Weights of a small transformer language model: 9 layers, no biases in attention or MLP.
MLP neurons of a small language model. Each row is named by its layer, matrix (gate and up: input weights) and neuron, and shows model dimensions 208-303. Each number is 128 + 24 x the weight over its row's rms, rounded and kept within 0 to 255. Numbers have three digits each. A neuron's up and down rows have the sign that makes its largest values positive.
After each neuron's rows, "fires after" lists the tokens most often just before its 100 highest values on Wikipedia text that the model never trained on.

L6.gate205:077146122136183078119160094132122124166098153091095117109126126146070133105114122097160104106153177122107144114145136141129116143096132180122161129116105139148149142138117131165110097134153132100114139130188120134101160097161136139086103130150134085145142146110135122109177134126110099159
L6.up205:136113143116112155141066134103081129087124140186133134150131121134140145097100138124129102134106134176118107138136143152124089118154158158159064091074117091112129119095163135151139140106096090138118077152147113128122145138137155128145093150111156125114139119174097144118133144064140166111
fires after: " ", " |", " −", " +", " ("

L6.gate1127:101150093122130114098161136114144106079124138105159120136125090116092114143101104102128096165140140169149162144110152111135144112140155169130092128108135120110126164131184112121175107115129154137134137119129106146103150149188143129147128131110108107114127113138130179161140146103134118111
L6.up1127:115180144157157090087126164097120082097095115121123149131148124109093137152157098081143115102135115175129160077109126116149115125120158154136063114104106119095150124158161113112150107103107115154098150148120095155101149144150126103122132133105118150132143143100146116137151148149144135115
fires after: " ", "1", "2", "3"

L5.gate505:165148122111136142142140184111155116115141151140158139092149117130122133122157166110148131110113105122088113135129170151084121125114119106102151122103116100113153159135113124120114130145165201061138102134163107175158120113164125114104130135155127159143142122134157109136087146143108129110
L5.up505:126175135137096187058149139125129183139144112116127107133095144168128141108150112155156118109148134124109156149133133141110148123128143091135140112097104105112129163112126147108133158106153111115139143084138132133128123100180131156074148141139143135109114153145100115108127116085071120117
fires after: ".", "\n", "==", "==="

L6.gate999:148150143123115142116068165128120106154165116135124127086126129132093153137087107134112108146133149117103119139136129160139138153126131140104169117139154158108134150174094126106149102145134118165118168161111149089107161157114154164136135143140128115118057079134120178128168110154157143112
L6.up999:154135130149139149143105142139115122158147119124129142131138150127116153097101094143140130127109162118091132115110146167129120096116152157104156108146133168153145161166125109084182140107125108162122180136143162112123122169153119151126103135083115152135104087171134150150158102120158165095
fires after: ",", "0", "′", "°", ":", "9"

L6.gate1008:129096084154114162120146154156091093116125165124127125127126127121098132135129161125138140140146185149099160133137128122127150097116149154119165186152144139152149158177099123099137078165146118161108104155142145144093117135152105108112092126132138116124151112122105122160143122129094074133
L6.up1008:116109143102139152129125131138115162153152085136111103179116080149154152113091169129139110141166122154090138121144136103088158152139108173160108114128157090124160169081136132123159140129141148106156148149116131129175090139116149163150131088128132097136119148102141137147132093123172120087
fires after: " ", "-", "\n", " #", "–", " |"

L6.gate541:141152119141138120107136142163121131129148162139141178118111122127131097120131129110133089117157167114103146096147093112143115138117125151170106150178144146064106127106099095131119128145122066113121105091109090145127114073115106094136136168145123115150135139153176148122147137096119154128
L6.up541:070114130099160162063124159136130115112109082100134138123091143098136128136103108116154150116109125118119119120168111161117138122131161150141137107118129096117093114096145138100143115122135108083179131104113131100128149094138118145144091144099160136084137098121142151127099118134131111129
fires after: "1", "9", "0", "7", "2", "8"

L5.gate76:140211135118130100186124099169129071113124138162172127077149124127128160132095121163117144121122131144119114136134090138050108133140163160126097139132139131097139126113181165127111149103152076168153118096136121109132130154103152113146113124093142147165131100130127164061108102125118130067
L5.up76:120124137156082125189127134142127095152123104150128090159148082060096140090091089129142134134101104134098095145140123156135106101152171146098141134176124109093105121177111135113161145114148138101178135157137156125140119144122112147115164150178108113120147101156131096128099094161113121128
fires after: "9", "0", "-", "5", "8"

L6.gate777:136118164140125095073156118129133097134093134147107148126126109120128173109110146127102122117136157165155141112148127114128090128140109110155117118114084139153137143132131116136135128127117135119155152128140094123139153157093112163125114104158111130106095108116131107059122155138109132133
L6.up777:123169130074157158111130127146112164119137115179176110087110114047139144120103091099138100161122099110088131153179132107114130114170118085122133167132148133129131170099174127186111163086151137143141115123120120177101125131155170137143103162122103097137136136152088138107105114119120099115
fires after: "2", "9", "1", "0", "7", "5"

L6.gate1274:113105167128125109138129108117116118154091120130120111133127120142149161085190123148103130080148137163120139107140158095149119105076098111116119131136135174091160102118128119187159110145098153133116139155106122121174122150129171128126136161201118124137120098067152130195095102133112121118
L6.up1274:142126099160141138135132092156137140145104103096172105158115137139111101130163141147150124131125128132109100137131086131119131100129144173128117105163104123120127090106129160102067110137095141116147149160075138163133125118142121126133086123171120137068133132116166123107108137123102094142
fires after: " ", ".", "0", "–", "9", ":"

L5.gate431:186163130140137126122154106118126107164127101118137121144120067169099134144148154158134113122109093123132138113115141125096150163145157098130130141147099110157127167142121131118150135139122111150105110104103171134133121125130100153123124050091127117138127125127123117153107141149138113132
L5.up431:156140135135075106124135089159134090143126112161135125137142137157199144100073136120113141173142091108110110146100117117133162113138123121150144108097144096131129129102109116134093124081149060097063099134114171116124119138082129141100126090111127107111080171149119111131135133121117103136
fires after: ",", "8", " of", "),"

L5.gate584:167153131079148139131123104127105128127135136133110106156190102124160077101077139169116098116110149110122158106126105094140153129139128131154115138139148104139091116103158106145114148099129140141083090136120123114116176114162110120164064132144130125122117093116150168092149138109122065112
L5.up584:072129101158141145125097135107107141141073099098116159089115124132128135090125139155134114176067121154110132143123135136162126142121102093155118089086127161145135141164127122169118114125140134149143161163143141146145114126154161099127136134106087131147180176120138105105140133133126102134
fires after: "s", " in", " con", " ", " Sa"

L5.gate548:111155134200110080146122148070160105146141065108134114162110120106107158128095108132081139153116112120148151153130131107130149151113149126140128139123068141130171122122155129121132143128128143156113162146123113155117138145173138146074094105171133091139152102133104079167135147166119172082
L5.up548:133114121115144086128135107130126136192121107129149101104113077140119187127108090135113137120142139100096143100090144071176144120137116187111160108144124093153157072196123105130112093099175122153106126139125093140100082117112111114138134126110148130140122103126089110122093114115134110149
fires after: " the", " The", "8", " of", "7", "6"

L6.gate564:129098146150145111180116110166159087159138112128136141115097145120174131095141106120094109148113153155114138099134090144109118119115159105117146102120115157164103124160089169115139099095148137174128098143158104149128166130108139142153109116176167146127152134140132131144101085111122128135
L6.up564:159117121112150121152137116145130115176136108113126171116113133116163095161128130118152129178142130125133112064111120131140154141095115122173156123165141120126109108117091125119165094124115128148095097157140100148133128125138139146123168152156136136185111134125158119141120104135133097143
fires after: "2", "0", "1", "9"

L5.gate894:119080141144123106113128123128130139120096132098161075121126144140133168106150155162143131094141127144094098132181131156145096086092076107095173126141104142077134091111162162128167104071117075103148109122140134132158152104125138125101102179137141189106140092121134098099192129130131107117
L5.up894:136130152107129140133106114126145157140121144126155153113151138088174156079143122171124109103104152150134138144115113128167122119116186155125161155138111142146137122074142125153096106109136130109119115140132123150166114099137078181116098161167141142118152131127103123116163120118099132161
fires after: "\n", "==", " (", " =="

L5.gate423:173113190102108110173164151085144135124119120060103141135129115127096139116147113113140113164107135163133118112142137091112127139108154112141135118119094159104151134119090108119157090136137109119155125150116087126106085127136177125145130109200171120130141135186122135133151127119108116146
L5.up423:130121146103120135171130081128107076140123150135137125144125112156151152137100118192118110144101153164122139146152125169136130113110158133087150083149130149115176116093123134121095086139122110151125150168174105087111143085138098114155153136123140077073102109191157110141098132147116125135
fires after: " ", "1", "7", "2", " had"

L5.gate87:133110168110083146131145122152173114140106159142132140111108174102105093162076141123102112121143078114078129115140125122108111128138127108134164142077130113145137141145122145136110100125118146085140144124124131145104123141152153100100098141119123106118128137132115101128157081082118106131
L5.up87:138155146115125153154130135069080107173085156134119113112095109114159135118127138132114099120058172101112115163143110113174118107163111123119119149152123117098148134116168121144139129115121109136127102104139121125117126142150150132115127120098137123143133183138096156125142149159038130149
fires after: " |", " at", " ", " to", " of"

L5.gate1479:120116113130110143126131108132123102157124129155085126077137101148087118128109106168115098151166125085098099149121143125143126152165165145061142129108120143095113120124107131109145111102130083116123154133134114122104124146111134112109092128129114179114123113098151161097132121149115114123
L5.up1479:107106109145132112115134115128108149136113131106124099096085088138153120113105097118144138134154138117136137162135078134128147143144156194130154131111129106083104086072167093086201150102130104137094125153144095141122107104103120140124130142133127134107118160129147145066128132111143138136
fires after: "\n", "==", " =="

L5.gate600:139080162134100117175121119134087109110122120121107107171127115107065111126130114125128143141131136066089122098103131117139148122117117115156139161130173143139147113137142122144071119102137179152166104140117134089138158105138136107130126117095166116135142132105129110086160158149133120105
L5.up600:114086107140130183154173110094093126086132123155121137122136156124101124117124135098179087137145157073092157117116146129164147154148136129126103165154167145098150098135129132181114129119123145133114074150139084116120130121130156141084154155125172154151151140145125137122128147123117128111
fires after: "2", "1", " ", "9", "0"

L5.gate139:104119165151135115125117058161110148120100108102112148151071121150112121210145139086139160131098146132097092135154126129098121171132099109097114135128150125160110138124126139119104159152083121111120101113114151114134113118116072086104166117120126127133158136116086100152119127130155132108
L5.up139:126144117128141139091181115132117132155132129109159114151084166115131179115079138093115125165142120117112129123141124173147098127119067122121138114152127140087160132128103102096108121137128117126172120126148152141129140135146121127115153151132149129109088110093149104144144102126157104144
fires after: "\n"

L6.gate1314:092127136152097103131135125101115079153132138128131151139175141136135119121148134157124149093111141155150171114132117116125111148107125173089118123097082150103123115175079118057070091137178140138112166134128159143151139122098151151096138126166089154140106136159126156089145159126156130129
L6.up1314:114169143091112160128095140131147160122142117096167105119123125146125105130131091123104098144117127118087109097118114095141118134136102128138134167108135115129106123118126121130116167157136195184138090100145116090101109089137109142131140117132082148123089119115105089080093083105150145154
fires after: " ", " O", " E", "e"

L6.gate1112:135158161106147091148065126110092062106141138109081109139127157142146134121149129099132182107131132132119140138118167121102151058121132099153137142110172119116140141134118129100206114119115107097087157084120092105112162120097118075123132121160137114121118104145156095159186114113123089136
L6.up1112:118092154119138127182107116120112127168110140115129166177086123131119146138087150164136127140121124134182149086137102116188117111100102101126128128120123116115097162127129125133102118146102147155099112136091145140144145101105130148134146126141106146123103136076157086136121118123145148119
fires after: ".", "1", " ", "3", "2"

L5.gate1133:114151171140126094127119106090126158188136136113155144122123102130147127161089160128142115147155089140146173102117141139123107125128140152087152134113136133153137142153143138109143086133117155123093132126121153114143152141139136133159083139193131107134117123155122146127117144131132137082
L5.up1133:121121147137148141116089152126142144178120130129104103144090154128109144129117111146107103102107125156116113126178116132120111107196093146105135153129096129117100120122135153126120094099135171133150148118123121136133134126139126135146116142193090128128105103095155124145142105141136156095
fires after: "2", "0", "4", "7", "5", "-"

L6.gate390:103112150122136137103147100106147109131125113080132137151093155141087125116127122114139151147100175147113173162134130138129167145107120128141108162119148155098091149120143131111143111121173097117158154115160108135166142122123113131143134107144129124138100090154118106107099093151122129136
L6.up390:118088120122118117123145196131114156164171130129147113136157146175137097128162119091137115132108114126165134129159099118152168108123087143125160119120094140056136147088153136101138170149141100100096134115132196119185097152116180125143117111142140119147135165129129139160145105101158150099
fires after: "0", "9", "–", " ", "1", "8"

L6.gate18:135130119165143102128143124150132112129147109061143145139097136156161153131178133101115090094121126123077109102129120150112106182178111125110119082095104113118105125123139146106146148144122071129119106109120094146163083157105175160135135119106137119113100111121157089156152080149146139115
L6.up18:116139111139138141121126125157150084116108124057107175147069133146128099102159080108129164133145146125103130167168107187084090149167121148186143163140150139134125128149075147110127106138073104134125127127122154116126163148157104113126113141116096117125152135123138095129096143135109152116
fires after: " |", "0", " ISBN", "7", " population", " of"

L5.gate1041:178163125107126124117178137123154132127156144141123128115128137127094146101169103177109171121133120128145136130112156149109105129109168132142146117125131093098132126137142165149105127131139111080108148141124097077115147175155108094089106174177103123162153099146142105132092154100166117114
L5.up1041:107197119115155099141144108081125147111127093121149161135135137107161135119103140128113102105113130131096091094145117087179145120141134078091120129149137147123143116086161127139149098151134137080128154130102123148142049150121098135140119119114121135106113125126085097114118159123131159133
fires after: "-", "\n", "|", "0", " ", "|---|"

L6.gate126:130132091159138088126145149139121171110114132081116123153150123128112173110181108093118125093148139143137103125126154134125111136147109123116119122136092149110089170106187130121094123096146098158143120112159127121112149126127151109104105119115099164108120132105128105131127088132127080127
L6.up126:114158147134152150108141112129138146160113147122133120109158109136147129122156200175139151160091168119070153105149119105132185146113132115099100141152112138112135120123140113112076100114163139128136156112104129167149131154126109119110133112136128148153136128167153129110099137140101103135
fires after: "1", "9", "8", "2", "0", "-"

L5.gate846:157126170139135071106118131092097147114133134107126093136123073144132141131105136134127127096147142124121080119046112106136113151106116092173111149124133157152104144131129092079144139141105159114153144150171122140117159120129169128097106140154165122115121122147142177121120133177109166138
L5.up846:078103105128141145137101094143112113129153098172133134119145155113098138122163113198121116147118170141092109122099129120113140123152137141124165105149121152151101155145100091144146169094130131146139091094127161138139143119120133159114129150138101139138157112125102130095152110121121091148
fires after: "9", "0", "1", "7", "5"

L5.gate576:090081164118115145132153095115127141162137142171101104111176125134082136147164114102163152172085124099138129089123167167134144135176145115139124100147063114151105131132136137143137067144070125121092139145077130110121082145116139104129166125137127129124101121152171146140081128113121127122
L5.up576:127103093127111109124052108148125122154105159100185091154124071128104099130162124080112140122123120073157093107133106161149118139126126133130146126160102124097154139120180128113115140121155069164149157111094125115115119099119091097186098116154076105162130154149141132102127138150142132159
fires after: "\n", "-", " "

L5.gate912:154144093139142136123138147141124120141147150115122153164144113131113159170127137136149125171104115181116121092148124122114122161195080136161120133168157126109090147151116136149120119136121126129112105137130126082135100140122096127110075088169160125107152085129140084106116079121127111092
L5.up912:112131143121148127154157133120119158128127127126121090113097108161162127130107115164143140138169124110111140109120134147130120130127153133113160108148117133134070133103094140119123114138116140176122115126122119130121117115107146178122149168147133136110093177166128142106118142098168124116
fires after: "==", "\n", " ==", "==="

L5.gate1097:154109124089126127153129136132108158125151169117113103117156131060120106128110143134112097102185129132099139130144158150129121141099132134142123124147165121136120088139176159097127156145153128155139152138145136111098154119102119166156111144139144115100101132130097125097123126117117093087
L5.up1097:141121155165108129132132158091074108148145102153143162141142154149101111124131119120107128087114077127144145139187119088085132102092133147108091105103093152134152143109107143185109105124103135104099157154176122169158157120121098101117133120106118125142138113127156100137164097131128137103
fires after: " ", "1", "9", "4", "0", "2"

L6.gate9:158139153128088141120149142153144164131107132159080103110125148137048133150135149096150171174103118106150151108120150112133131132125172095125125145157097128125119153065077123157116103086119086158129152099126137103121130127110146093117163139144143148138108095115097109100150151102112113097
L6.up9:153139140101135193143133123146080143107121118155157139097167155137095148111130101089139103144164176122122129089132097126138137133125149118108168122093155138154104173158137133154055128122121108119104107123093117141096131126116162136147139111149127139154127141118125139129116143110134141092
fires after: " ", "1", "9", " ("

L5.gate928:137138137158121108150125105146140133091109114129104124141125126121136132148137154142165142081098114143142149120093118122157138114128122104142146111136084167129107149107115121126126123136132162130129113133153112129105088136131128159066108111088093133061113153200127125134118079138142122144
L5.up928:119177153125127114104125139101111103107138147124112168124162137109133133138125131147081128100124116133082092151128113125138080083108115152146164130140145112067084174118167129126149132101121090174140124135156135128136092147127078118149146126101125141059134125127096114107123110095120153132
fires after: "\n", "===", "==", " ===", " =="

L5.gate1127:133181090133116127085171136127128090104140141114149139128147098133146109114144099161148129113134143155100102095111141124119141138075107124088143120128132113098115121118125104078122124111104115173138147145178173141101105119122122124101121107157143185161111108119144154127102131120119134168
L5.up1127:183128167136135137074121161120132096157114134188108125057189122126115096092082135123128133139086113113099133147093141102155123125128147130130158111156141127102114106131108161108118127110148126167128112102150110122108097071112148151118146131128115119147149163104066127076100130122143129143
fires after: "1", " ", "2"

L6.gate589:139153157115114106134146120141079143113129146122130113128134137118118109148127152110127108126121106128157139136138147084101140134141165115167067112137134109112098113159150113142069116161137129145107102085135130159118129106128118163070159100198176114174193103126082124123140125094141113145
L6.up589:131121113160105133120129129135082136119127140166109137124138128145124136139140129110130114139098149139138122176137153133157125112165147094120139106111165170087116110210125137095099138124153077162069178107112074156134100144148140103135139132140158121188098128101140132087114191124155138170
fires after: " ", "2", "1"

L6.gate525:149105088150080182070127136147132174144138141101120124123134153174097138166153131167160162145125132140092092131144094100155107127156125091147178112123111136104129146121147167122135126134127134117158093125101116111156155144146154113113176144124122093144115127139152144123103110154103140136
L6.up525:166164136122105133144135139094111141157150144134124128128103111155149123149128132162143166118136151078142109126143139117166113113149123124125146137098156141100106137113139190134150104110107182126123142130133144118145132111135115133116159133135099118116087155146108084159102136089094160125
fires after: ".", " (", " \"", "-", "'", "\n"

L5.gate170:117127126109092122151125120161114151134119079133135128108109113120140161127151146140164152132156137129150094112180102133126131133103183198152167156106102140143100127144102141147136099125081184087107140108153137146099134123174098136146155148142122127129094124172121108174130103123087118138
L5.up170:146171119123103128142170132117142122143152115130156139146091082143124140127115100149151111111153124122159077112167072089152121158155132154169150155122114116150130136075122129126088121123124141115112109126079130153073100141152093132142145100144160146142051126133148136119097105123111129146
fires after: "1", " ", "0", "\n", "9", "2"

L6.gate1474:115077151124098122140127130082114095138128132127137178066145121135158130113138110093118131132074160137091139105126145106118155136147100098144131136105127135135095124109120131115147149113104095142108091129149136127124129146116110156135141094135174178129126113132145178083138077120138100122
L6.up1474:184113130127160094117133143147155127095145139130130132127173108142095133110193129122112103141073137108150136093086169109182110129084148112150137121090129153140108165134125121128136136138144113111143171144128138114171134149102141081142118130104150144170141176119087107157108145110171092107
fires after: "0", "1", " ", "–", " all", " was"

L5.gate1369:126148127163102144112103106129109109143100135117189131164088108154114123121123126141139139131137101148103148125138110138121164123146188125125139161154118113151118117123146133136118102157123147116131081140137155129160085128174120156098115104115140132111120134173132101101121133118178152135
L5.up1369:143150122122121135120141147097140115124165172118154106176147152115111122110089139121109101130155119146092131162117087154100119098124100093118134136172106113136090123146116122085109104159115122091145107128125137098138115155130136166131134092146110181096116089090183090098086162119145143141
fires after: "\n"

L5.gate1069:116113138124115100110128148109140104129128108163118164138147138129134168127137121086131107136104120117096111113187112117131089126127105118127135175095056122148166109137109165142126103127122132128116181135143135160123116120121142112138154114125127133134144113086101116122164091164126137136
L5.up1069:116132114138154136156115133132156137183120154114138144098123113131141126141145107120111171145120132139172154136106124129117145143202142152122123112101168113162099150137187115100107107124140127120145121135138046090128072133174163136142081143120153146097078119117162118119112108150155136128
fires after: " |", " ", " L", "1", " May"

L5.gate114:103136132127116121138131103104146156117084104117100165133107126071144113103137126140139121127118140149192144135107134106109123093159149131132121134154129143150103089143111126130130091167124078177115108123125139125161108116122127100117118088140123119125106075163166105109122091145096088099
L5.up114:107095177102122127093143126129127125088128089105152124135095165102143095107092131131152116094129124097145136092112155116151141117125113067129168095119115130147150153144141136185137114136123150127137130125125139164143094115097160100109108147126150169105132111132144119087119172132125104139
fires after: " ", "1", "s", "en"

L6.gate642:119135158146141123123147140102177103133155120100121145149153174171053110101133150064125087141095146125167133139135165131135170138134091134118138108147118127165128043093163113151086147136120103090123118118127195104119082119132170109172123138103094143136137112126096136074095154126134142117
L6.up642:132136123129133117131118107090152103137138106097138127146108156143093136087123168108112075155115136154142157179166102129134142140169138178140155133151128151101114103164163137152115146145110129118153161085098159139135096160107126116145093128137144149144137132134088125098059157125110136124
fires after: "0", "–", " ", "9", "|", "."

L6.gate149:125156119132151137115149090091131148119151131137101149144144148130100080118141156105134113145133130120129148147076137176124117141145169113121115104145145102145131097131110101114087105166128154096133105124125142145090113104164142146141105094140121110127114124129085159121122168110124175165
L6.up149:144130117148040146136133137128138148067157137098113130126115142127159138048110110062153140138133104140149145131135158104128152105204136146115132108110141144095139129122133137125095142160182118078130164131114137140158133136141131147122119120103121124123125135132134092132125126112151122140
fires after: "9", "0", "1", "|", " ", "–"

L5.gate22:123131158151155152142093112112153108174116195093167149137119162148140136112117095116107130142104157159151175111141118147129092138131121101130095124143139165134128121148151145096151105187196137136135077143134156156092132130102125077134124168141137174111110107129140107058130111108154112097
L5.up22:124121141143149137102158099120129098190151148119092139124130147123106111116098131146158096101129157148152116137113109127166133104114108123126138142121108131138116123083155127124123156083139116120144135151142104142122103067136086153134089124149117127145100119153171106092108124085115205051
fires after: "2", "1", "6", "4", "3", "0"

L5.gate843:148182131102114141088145105105127144173124114121165128119140121086164172138137121163130110127107106134146112131142143133120096135130123159109139130157097130135122134105152140102152132118137130131075075161153124095141112121124132103091156147106134141133148154150090139080180077122209143126
L5.up843:111154155127116145141182126100128134145101136162172124123097177108136124169100108152124119142104125122098089122119123156071130096136121110114173130122158116142095120147110115137095110144134149143121100099141119094116101165128138130096113130153141136098166111137137127118154072104123139147
fires after: "\n", "=="

L6.gate933:136108119111182161130126178160148140139134125115104141125124133131096093196104189117141142065122123090141131085120127120141088132133161125088144156129132115136134125106086120097116140110137117164141142174107133111112130150136124105076145130112135117143059141099155119135135157134163127122
L6.up933:164125115127164110087142109144152126116155094111136107100108159147107152134114147096125142106178180164119133157159091143157138119134129169121143186115126127130149140120115110098161117137111098113122122169091133147143163176107158095129128138122088115112155132098175132138148094133107113138
fires after: "0", " |", "1", " (", " /"

L6.gate898:122106129124139144114144117123130143149144141115085136161123143099086121114126143152123114154097178142086138125143131117150099141150084083129157096110110146109117102165124135148139110146121093158132122141100126179117117115098129142125163104141105134179101145132093137135111157074125113130
L6.up898:135098122135130096123115094088148121161102151148138141100128116171146110097121112214112117143108117147146142144108163158145153126144148092099189124111111087099104113070154123087159153130162110124166128101124063124114124118156155129127157138137098115088099110139105152129140102154115130158
fires after: " ", "W", " (", " |"

L6.gate41:133105145160140136140146122154171138125110143143102099154164143129126143128152105129140160141117127135105149109145134108138107129120178075109112150134146123120147093150096164108156104147131129097107140117095153112120151166102088119118163152122156112181092116126118115132130194141158120119
L6.up41:129110160157108103114087128103115151105127177105108134123135134132136142150154105130063133097167129113167154138120174151176111131182129114116122159107171104097141084126111171154128076135142125103148143113090115126130137142123134116112134107137118112081150109144144143069111102093097145145
fires after: "\n", " \"", " (", "-", "."

L5.gate1530:133145123075131130076135167140142104146103164145142140109098100114139138128096124155153165122140111159138104131146130146111119107131115131134167156161109100106104122096147129101134116124110150158104112154138127116152077130161106140124105129135113148102120150183169158131124103101151147123
L5.up1530:149139108071106124120141182140131103141107162151142115111106113130157134146105133156129164155145094133110093137144140142144109106111082136137161162147083158067113129124132108106117117169112155148110117165131147117159095117151081127092107115166111138099108132154133150102102084106125152125
fires after: "==", "===", " ==", "\n", " ==="

L5.gate96:113167157147161090101122170097130117142098183128127111106106150151146157121111148139147170084127081084110143144110150122118111091111111116106147160135107129106122131098125128112119101115111162157183106113107145112143139129128085111125108139130117162118179170150133139064131132135147115117
L5.up96:139149151096152189113145155143131118143105128130143086082125074120105153115094120106099159129159112158096124165169131153141107137113140134121126136174103125136136110113149134073154096136154122150128083132107155119131132080124125110121106117140120128148110106116132155115118165102145135090
fires after: "\n", "==", "===", " =="

L6.gate318:088140162175101151135149082176124161146110117104127119118126093149144155099107124099137149111139122136119123147147118144130129114136116142145103102100114156154154143184114109123084091097130181122126120145126127153148120150078107161101121156174103124148140058156161139111134127125105116159
L6.up318:140144149114137126130138144194107129127132078136143104131155131125154120150149142109128143157144134128112098132132164125137134118156123151135142104132087156151148124105130123143142128115128135160096097102144126120114166124132161166143113129109087151122185088131152137079167121157135150137
fires after: " (", "-", " ", " \"", "S", " Dem"

L5.gate477:106106128125149088172123114123119142108117150139141111114118130102143130126134145120095119141172102148135170157132125182128164142124096133121086160108151148123163157139099132116161118101130112137134141114122148101099114141128157120131137105108066135121124206140131116112120143140094128106
L5.up477:061124148131117119138143117141093143135127152108143169153143115113146106123140137132133129136136092116167092138115121136178168106119110126060158142088122133113085131137085123119082168113105130130123127103137104166114089159127149124144143097128160151104145171120136149172111117143101157121
fires after: " |", ".", "–", ",", " ", ";"

L5.gate8:150114113117137146117135117151065145155109145124146146105138140121110112057081100116127119130146108143074117169094105092129130110106172080138143136168158175097106173145138120155117112120114097127123143106136100137113138106124131150149152138114142162107101144079160168083140122127117178123
L5.up8:098108110105119142108142161092127112112146130139117142180136092136137122140106120152108129068132114121158152114100130115125125150145120124119117122118122152158162128126139114098138171111165126111090134192091126111132147128141109118108119099160108117115150137088140140139151147153114130152
fires after: "\n", " the", " early", " to", " and"

L6.gate251:167115125129128136158111118142128103101095116128138115126115157106144109034100102161138144133113162151146155119131146128128094116148120126123134129130145133153099072133136132122149112127136133138108148110111139120121123132130130120126066149107093154141102143177150103151109145093147119158
L6.up251:096117113153074126158138075091089165136123166138098103170154151097144104167090103131121189073130134115132125144151131117149145132121140116166118125125151110122150118085118148171102148136152101175125116107143144115195126129150130140104147148151114146111164109150170115071107121143127165101
fires after: " ", "9", "0", "8", "1", "4"

L6.gate848:121115127111112151118104088139128168093109148165124130093133102120156128145138116111168196161124158124119128136107158123129108142142155115150130140090152089150098111113138104108098102170165123141141130127147150101135157134128168130138162154152157109154128091151061120134161141082144154159
L6.up848:149122105134106142123076134124132145105091129128133098109142099117152126140168102100142166123149163068101092102085150116148088170117155094145164083121145110139079127144134146112109144146140152113113122107132162112129119142123140098130143164111173126100079120139122134181082137089162158172
fires after: "2", " |", " ", ";"

L5.gate1131:150146140135138125096118129133124056123113112137141103150133088143134115108166137109128151111105108119164097091110135168118128159133135102134159125130128135149105150133158124109158124103132093120144082122150125138148110105124137098122151107094140155131112076128110109117182114122174109135
L5.up1131:121131158101138130163079114107152101177078148069101111124115156120170135115130117043149104134126134148128137101136093114130079097114108147137137124120115088127113165142122179169139141127096128133138171135131148121150149120134126124128151068148142117105148127107157122124072081086097134121
fires after: " of", "0", " Best", " in"

L5.gate957:152128105098095137120125136110107097110118155129147132140108112142129132146111139149139149146144132132146134168160151120139156098147114139108165153144124186143113167119148114114122130117117109173131105107155151107101099083113100138106137132166127135108120122162145163166160157119107127133
L5.up957:124112132129084150161118150108141111153104139121122177138136104122106139111063113136123141145133149123113126145149127088153111115141153143156126132103066155109136108139155142118151097140115171178147128134148098159113111085126116189132103123135122153097133137148142114118086105123129087137
fires after: "\n", "==", " by", "===", " =="

L5.gate608:124080135130137091122133127066118125079088141086108144163058127135095154141094149138122122069142130102111121174113155101139086136114175115131133154150148153113119102126155158150119119158129148162123123136102138150131150090131107111132116125106091100122100089137136146117125098096117138128
L5.up608:167149102142143138103124097119151111134150133126145131122130095120163112157125131138132143107119126163121129121156143128144149142123150143159101130098128137137157148107141130133066154132082145150107145132183123137134155127162119115147091178165081129098115145096111128129105108150139179169
fires after: "1", "4", "2", "3"